Weights of a small GPT-style language model, trained from scratch on English Wikipedia.
Size: 12 layers, 6 heads of 32, vocabulary 799, 5.65M parameters.
MLP neurons of a small language model. Each row is named by its layer, matrix (up: input weights; down: output weights) and neuron, and shows model dimensions 96-191. Each number is 50 + 12 x the weight over its row's rms, rounded and kept within 0 to 99.
After each neuron's rows, "fires in" lists the words (lower case) most often at its 100 highest values on Wikipedia text that the model never trained on.

L7.up478:43 36 40 60 65 22 46 57 71 44 42 53 62 45 54 57 35 55 50 37 69 41 59 69 68 62 29 44 47 50 40 54 40 63 53 57 61 64 57 63 44 64 54 73 39 33 49 57 59 48 52 47 42 51 78 52 61 25 65 41 39 73 51 50 25 68 36 43 47 46 58 47 45 21 51 37 54 35 59 65 50 38 42 51 39 64 47 61 67 47 53 60 74 60 55 55
L7.down478:57 59 37 51 78 48 31 46 58 50 67 38 57 45 58 60 51 89 57 60 23 39 48 57 64 61 34 49 28 69 49 56 55 21 69 61 55 60 48 42 46 46 71 50 49 51 48 61 66 42 42 51 38 49 40 39 50 53 56 51 31 41 72 60 46 63 73 55 60 42 60 58 43 51 50 76 52 48 31 42 28 53 65 56 69 51 39 61 59 39 38 53 36 44 42 30
fires in: "called", "for", "of", "cm"

L6.up729:66 58 53 45 55 35 57 55 49 47 40 60 63 47 47 85 44 40 66 59 55 57 16 36 64 34 47 48 22 46 30 49 51 33 38 78 43 52 54 22 53 55 48 44 38 55 55 33 47 70 58 56 52 49 42 48 40 68 56 49 31 55 59 68 58 52 34 46 46 40 47 39 41 44 37 38 48 55 70 57 43 53 50 71 52 57 56 53 40 59 45 80 49 60 54 35
L6.down729:39 49 49 38 33 33 55 50 59 64 69 60 64 57 39 30 74 31 66 46 60 68 56 67 32 55 47 49 40 55 49 37 45 35 49 55 75 49 55 54 68 39 70 37 27 80 56 47 60 35 43 54 41 54 41 61 49 29 48 48 53 48 35 46 43 31 62 56 34 74 62 48 53 67 52 61 58 47 36 47 52 46 57 13 57 61 43 55 64 54 58 61 24 48 42 51
fires in: "other", "old", "design", "received", "designated"

L4.up238:45 45 29 56 12 58 34 45 40 31 58 45 55 81 51 57 46 51 48 38 45 18 62 54 56 42 50 60 44 43 40 58 52 45 66 59 43 45 50 64 66 62 61 55 52 47 47 35 53 50 30 61 65 40 51 44 37 44 56 55 29 64 61 37 18 47 50 36 27 58 55 52 51 60 45 55 53 58 43 73 47 47 50 38 52 45 46 62 72 55 37 48 68 71 35 46
L4.down238:55 45 63 60 53 41 31 39 43 63 53 33 49 32 50 63 43 37 37 37 52 55 50 50 68 65 50 57 45 57 61 69 45 68 37 30 52 58 57 51 37 30 57 48 69 53 32 50 57 61 41 54 57 64 55 44 33 33 67 69 57 56 38 61 75 34 39 57 56 58 90 45 43 49 48 38 49 48 67 28 45 63 56 34 56 42 35 77 28 56 42 57 30 49 37 40
fires in: "found", "few", "known", "killed", "function"

L9.up294:31 30 48 44 40 52 64 65 60 41 42 34 50 49 24 66 49 36 42 41 69 37 49 44 39 39 46 42 38 48 53 31 57 45 52 49 67 55 57 45 54 49 56 61 60 48 49 42 47 51 69 60 74 45 62 65 60 59 49 59 50 49 63 42 30 70 26 69 35 37 60 39 54 49 33 49 53 45 62 68 54 37 39 36 42 45 51 64 52 69 44 39 59 40 41 57
L9.down294:69 31 55 55 60 52 65 50 54 70 29 63 49 53 47 58 45 39 54 44 41 39 46 53 52 44 62 48 47 34 47 33 52 67 71 51 34 36 62 30 43 56 53 70 50 56 58 30 62 34 47 74 39 50 60 04 58 30 51 61 48 53 25 48 69 44 53 61 60 37 49 51 34 56 43 26 44 37 65 53 63 52 51 23 26 34 51 34 37 65 49 41 47 45 55 54
fires in: "and", "of", "with", "about", "having", "century"

L9.up622:52 60 57 39 53 39 38 68 55 46 46 34 46 53 72 72 44 46 59 44 64 50 37 42 44 39 30 49 56 47 27 57 61 44 29 54 45 66 44 56 62 53 69 36 31 31 67 56 64 59 37 43 70 39 63 56 40 45 45 45 59 63 44 68 68 40 34 45 33 70 38 63 52 34 36 62 57 54 39 53 58 47 63 57 51 29 51 70 50 43 53 59 64 23 43 78
L9.down622:56 42 48 78 46 54 43 44 37 68 50 61 30 56 21 55 39 33 60 42 34 68 28 44 63 57 40 51 55 72 44 58 52 47 35 62 34 59 46 25 55 53 62 74 66 49 57 42 34 58 59 64 59 51 45 39 45 53 36 46 54 88 37 61 44 39 58 44 43 33 53 47 52 61 63 54 55 36 63 74 73 48 47 48 43 45 53 48 34 34 37 61 50 42 47 35
fires in: "party", "government", "political", "politics", "study", "part"

L4.up610:20 42 58 54 51 33 46 47 39 49 70 42 46 62 48 70 31 84 56 49 77 50 20 55 54 67 30 61 50 43 49 66 65 47 29 43 45 51 42 49 68 48 44 44 33 91 59 42 67 28 39 52 53 51 53 67 29 66 59 32 55 43 70 49 68 50 41 60 43 58 53 36 65 26 38 55 58 54 58 43 19 67 62 51 57 28 43 51 50 63 53 62 40 43 51 39
L4.down610:56 44 47 38 47 63 52 62 42 32 62 51 48 50 44 39 63 49 49 59 24 73 55 47 41 46 57 56 54 37 44 76 47 64 43 41 46 54 38 61 44 50 52 37 57 65 53 24 54 56 65 37 48 47 56 53 50 55 52 53 66 26 45 42 25 63 40 61 80 45 33 37 52 47 53 40 65 38 65 44 64 68 39 64 57 40 44 54 52 41 56 35 32 66 33 71
fires in: "between", "000", "performance", "flyweight"

L9.up45:58 49 64 47 36 60 74 44 46 48 49 58 62 55 48 44 39 28 43 62 42 48 38 32 68 61 44 49 37 33 55 39 46 66 41 64 53 48 57 42 34 55 86 74 60 58 55 59 55 62 71 47 65 32 54 58 74 55 56 47 43 62 43 64 64 63 48 19 43 29 55 39 49 37 56 44 47 43 67 63 48 54 60 50 55 66 54 36 39 47 49 56 40 61 55 59
L9.down45:46 38 45 47 59 44 43 48 54 65 48 52 51 45 59 47 44 53 57 33 36 61 61 44 56 48 47 44 46 27 59 52 73 33 61 75 40 55 69 53 37 41 57 51 76 58 44 57 57 75 28 57 54 53 46 43 43 25 40 64 49 75 52 58 22 61 55 73 49 69 51 46 61 70 42 35 69 50 49 57 34 57 37 39 56 47 56 32 62 39 40 35 57 69 45 67
fires in: "under", "over", "overall", "entered"

L4.up279:50 36 58 52 54 50 40 34 31 45 69 51 67 56 30 67 53 42 75 46 49 52 11 66 36 51 63 37 44 39 61 84 45 33 53 45 42 45 50 56 49 45 47 57 54 48 26 33 66 40 51 61 55 53 52 64 36 65 55 43 56 37 52 39 59 41 30 35 31 45 54 24 44 52 59 34 74 42 28 50 52 50 38 48 61 58 70 36 71 70 43 39 41 62 35 36
L4.down279:63 60 58 39 53 52 37 47 60 51 31 67 41 50 26 64 33 72 56 53 54 71 71 37 42 41 52 55 42 43 52 44 58 51 64 49 41 37 52 46 75 33 53 79 50 74 36 75 41 53 70 74 51 36 42 45 43 28 49 63 34 58 50 31 41 41 40 36 42 53 35 89 51 51 39 69 40 55 49 41 40 48 53 40 57 49 57 58 40 36 51 36 55 33 54 66
fires in: "including", "became", "being", "king", "become", "becomes"

L9.up44:32 37 50 41 55 44 44 46 52 53 48 66 60 61 22 27 51 37 52 50 62 43 33 46 53 44 75 46 29 44 41 57 71 47 40 48 48 45 72 38 43 38 49 73 51 43 46 53 44 36 60 55 99 32 52 38 62 62 32 61 23 49 37 52 46 58 20 34 40 58 60 27 48 67 54 44 70 64 56 56 47 38 26 50 33 53 67 52 72 63 35 67 35 40 48 45
L9.down44:66 50 53 43 67 50 45 57 59 50 55 45 42 55 52 64 30 45 64 49 63 42 53 57 46 43 57 55 32 64 50 40 53 64 42 65 37 57 46 49 46 35 56 37 73 61 52 63 33 52 47 73 43 56 53 58 40 38 60 68 65 62 43 54 67 44 68 53 47 41 59 42 41 59 45 72 59 53 74 43 55 41 40 75 50 46 53 41 47 59 63 62 66 69 42 77
fires in: "however", "several", "those", "on", "among", "never"

L6.up235:57 30 37 56 57 56 51 21 52 50 46 55 60 43 64 48 49 58 55 56 61 41 35 51 63 56 76 55 48 53 56 46 58 46 44 63 61 45 40 83 61 38 85 63 59 49 31 40 63 52 51 32 46 41 67 52 66 60 59 37 43 60 60 57 60 45 39 38 30 40 46 60 61 43 57 49 32 40 37 30 39 27 40 57 19 71 41 53 54 69 70 53 49 56 59 62
L6.down235:48 31 18 40 79 48 30 46 58 45 74 65 59 49 44 47 54 58 55 56 64 46 68 61 60 51 44 37 44 50 47 57 63 57 56 47 39 64 38 36 57 66 40 64 44 37 61 50 47 57 47 41 70 50 61 61 52 31 61 37 54 61 35 48 47 70 66 53 44 41 39 48 27 40 63 40 78 59 53 62 46 50 48 41 73 43 54 50 37 49 52 51 46 61 44 57
fires in: "of", "towards", "near"

L7.up464:70 36 39 43 58 27 53 58 64 45 48 58 58 52 21 49 59 59 62 62 54 61 57 72 38 37 48 32 43 54 53 40 63 64 54 47 49 57 46 56 76 54 46 38 51 46 55 36 59 49 72 53 59 51 61 50 51 55 55 57 52 58 29 74 34 53 42 47 43 55 44 56 84 46 44 66 86 36 63 66 34 48 48 63 37 46 49 46 54 79 56 64 46 36 38 27
L7.down464:51 76 51 67 64 78 57 54 37 34 33 32 60 40 50 23 35 58 36 47 40 38 59 43 49 46 41 51 45 47 56 62 41 62 51 47 54 38 78 50 50 45 40 25 55 41 52 46 54 52 56 34 74 65 57 56 72 55 51 49 50 52 50 42 45 58 30 49 49 38 36 56 38 50 80 33 49 44 55 62 44 45 46 45 41 53 63 56 53 54 59 52 65 54 69 48
fires in: "of", "involved", "qualified", "running"

L4.up542:46 38 44 41 61 62 57 61 56 44 48 62 56 49 25 72 51 39 57 65 63 55 61 35 54 67 38 50 37 44 70 79 59 37 57 84 57 49 41 35 42 47 62 62 40 71 32 44 57 39 53 57 35 45 49 67 47 53 54 47 29 46 67 43 51 67 38 44 19 39 55 51 43 49 60 55 66 39 37 75 36 58 59 69 52 61 59 36 51 45 61 62 49 35 42 71
L4.down542:52 43 56 42 32 43 56 55 50 49 56 50 47 43 49 36 47 47 50 54 54 33 52 57 60 65 67 55 51 36 66 53 49 58 35 46 62 42 45 52 21 73 33 58 58 23 44 71 56 67 58 68 56 31 60 46 45 30 59 56 47 58 57 53 39 68 47 62 56 47 36 25 43 41 53 58 33 56 38 69 55 57 46 43 32 40 30 58 51 46 63 51 78 58 36 64
fires in: "over", "with", "overall", "biography"

L7.up362:55 43 55 53 56 44 62 51 62 40 50 52 46 42 46 37 37 44 57 52 41 50 33 65 28 45 48 51 44 42 59 48 63 40 51 80 60 54 50 48 62 23 42 70 38 87 27 43 56 39 38 60 53 64 39 60 47 58 41 49 50 62 46 40 53 54 43 38 34 58 40 52 64 45 63 51 42 60 63 69 35 31 51 69 36 58 74 69 74 59 42 67 46 36 50 36
L7.down362:49 55 28 40 50 65 76 35 50 28 60 43 65 49 53 57 24 70 54 55 39 49 66 52 52 41 57 54 33 52 54 63 37 56 51 63 42 43 32 62 23 51 46 46 52 34 67 43 47 60 47 46 59 50 58 57 46 58 58 48 55 51 63 51 44 40 55 44 27 44 37 67 63 41 84 69 55 70 62 25 69 65 45 67 57 36 40 50 15 43 60 35 67 45 39 46
fires in: "york", "live", "wrote", "line", "rose", "be"

L9.up295:53 81 67 24 59 44 61 63 60 45 71 55 69 37 38 60 38 36 41 40 58 36 57 52 37 42 49 32 41 53 44 46 51 38 48 51 51 55 50 61 59 48 62 59 47 37 40 25 57 45 59 46 51 81 50 44 59 47 34 40 59 71 61 58 37 42 21 63 32 58 35 70 50 48 46 46 57 45 36 63 38 23 39 62 26 63 51 52 55 70 61 63 58 57 50 43
L9.down295:34 54 40 62 74 58 63 34 51 54 38 41 52 72 55 47 38 62 53 49 52 46 56 56 46 57 23 62 20 49 42 50 26 42 55 54 41 54 43 46 36 16 51 66 38 45 33 45 34 61 51 50 50 30 31 50 70 24 52 53 58 41 27 42 50 47 46 75 55 19 37 46 60 53 37 48 61 49 83 34 54 47 48 47 43 48 45 66 49 57 58 71 66 38 44 54
fires in: "of", "be", "to"

L8.up348:43 33 50 39 33 38 40 34 58 30 53 41 79 73 50 51 47 45 57 65 51 71 43 53 54 31 51 22 61 31 58 55 56 36 37 64 38 48 46 64 58 55 38 55 36 52 48 51 40 53 51 53 45 52 85 31 51 80 39 41 31 61 28 54 26 42 46 27 63 44 72 41 60 54 50 39 46 34 41 64 59 51 46 44 34 78 54 54 45 51 43 47 44 59 45 45
L8.down348:38 50 57 71 50 52 57 41 34 50 55 36 70 12 52 46 49 33 45 46 66 64 63 45 59 53 45 66 69 58 34 52 26 53 42 54 48 54 55 38 54 54 46 62 53 54 56 50 54 72 45 30 43 57 61 53 49 31 40 38 72 63 51 67 53 47 63 35 75 60 39 62 65 54 40 53 44 44 72 33 61 50 58 63 37 66 49 47 44 61 40 57 56 60 38 48
fires in: "before", "however", "because", "defeated", "those", "described"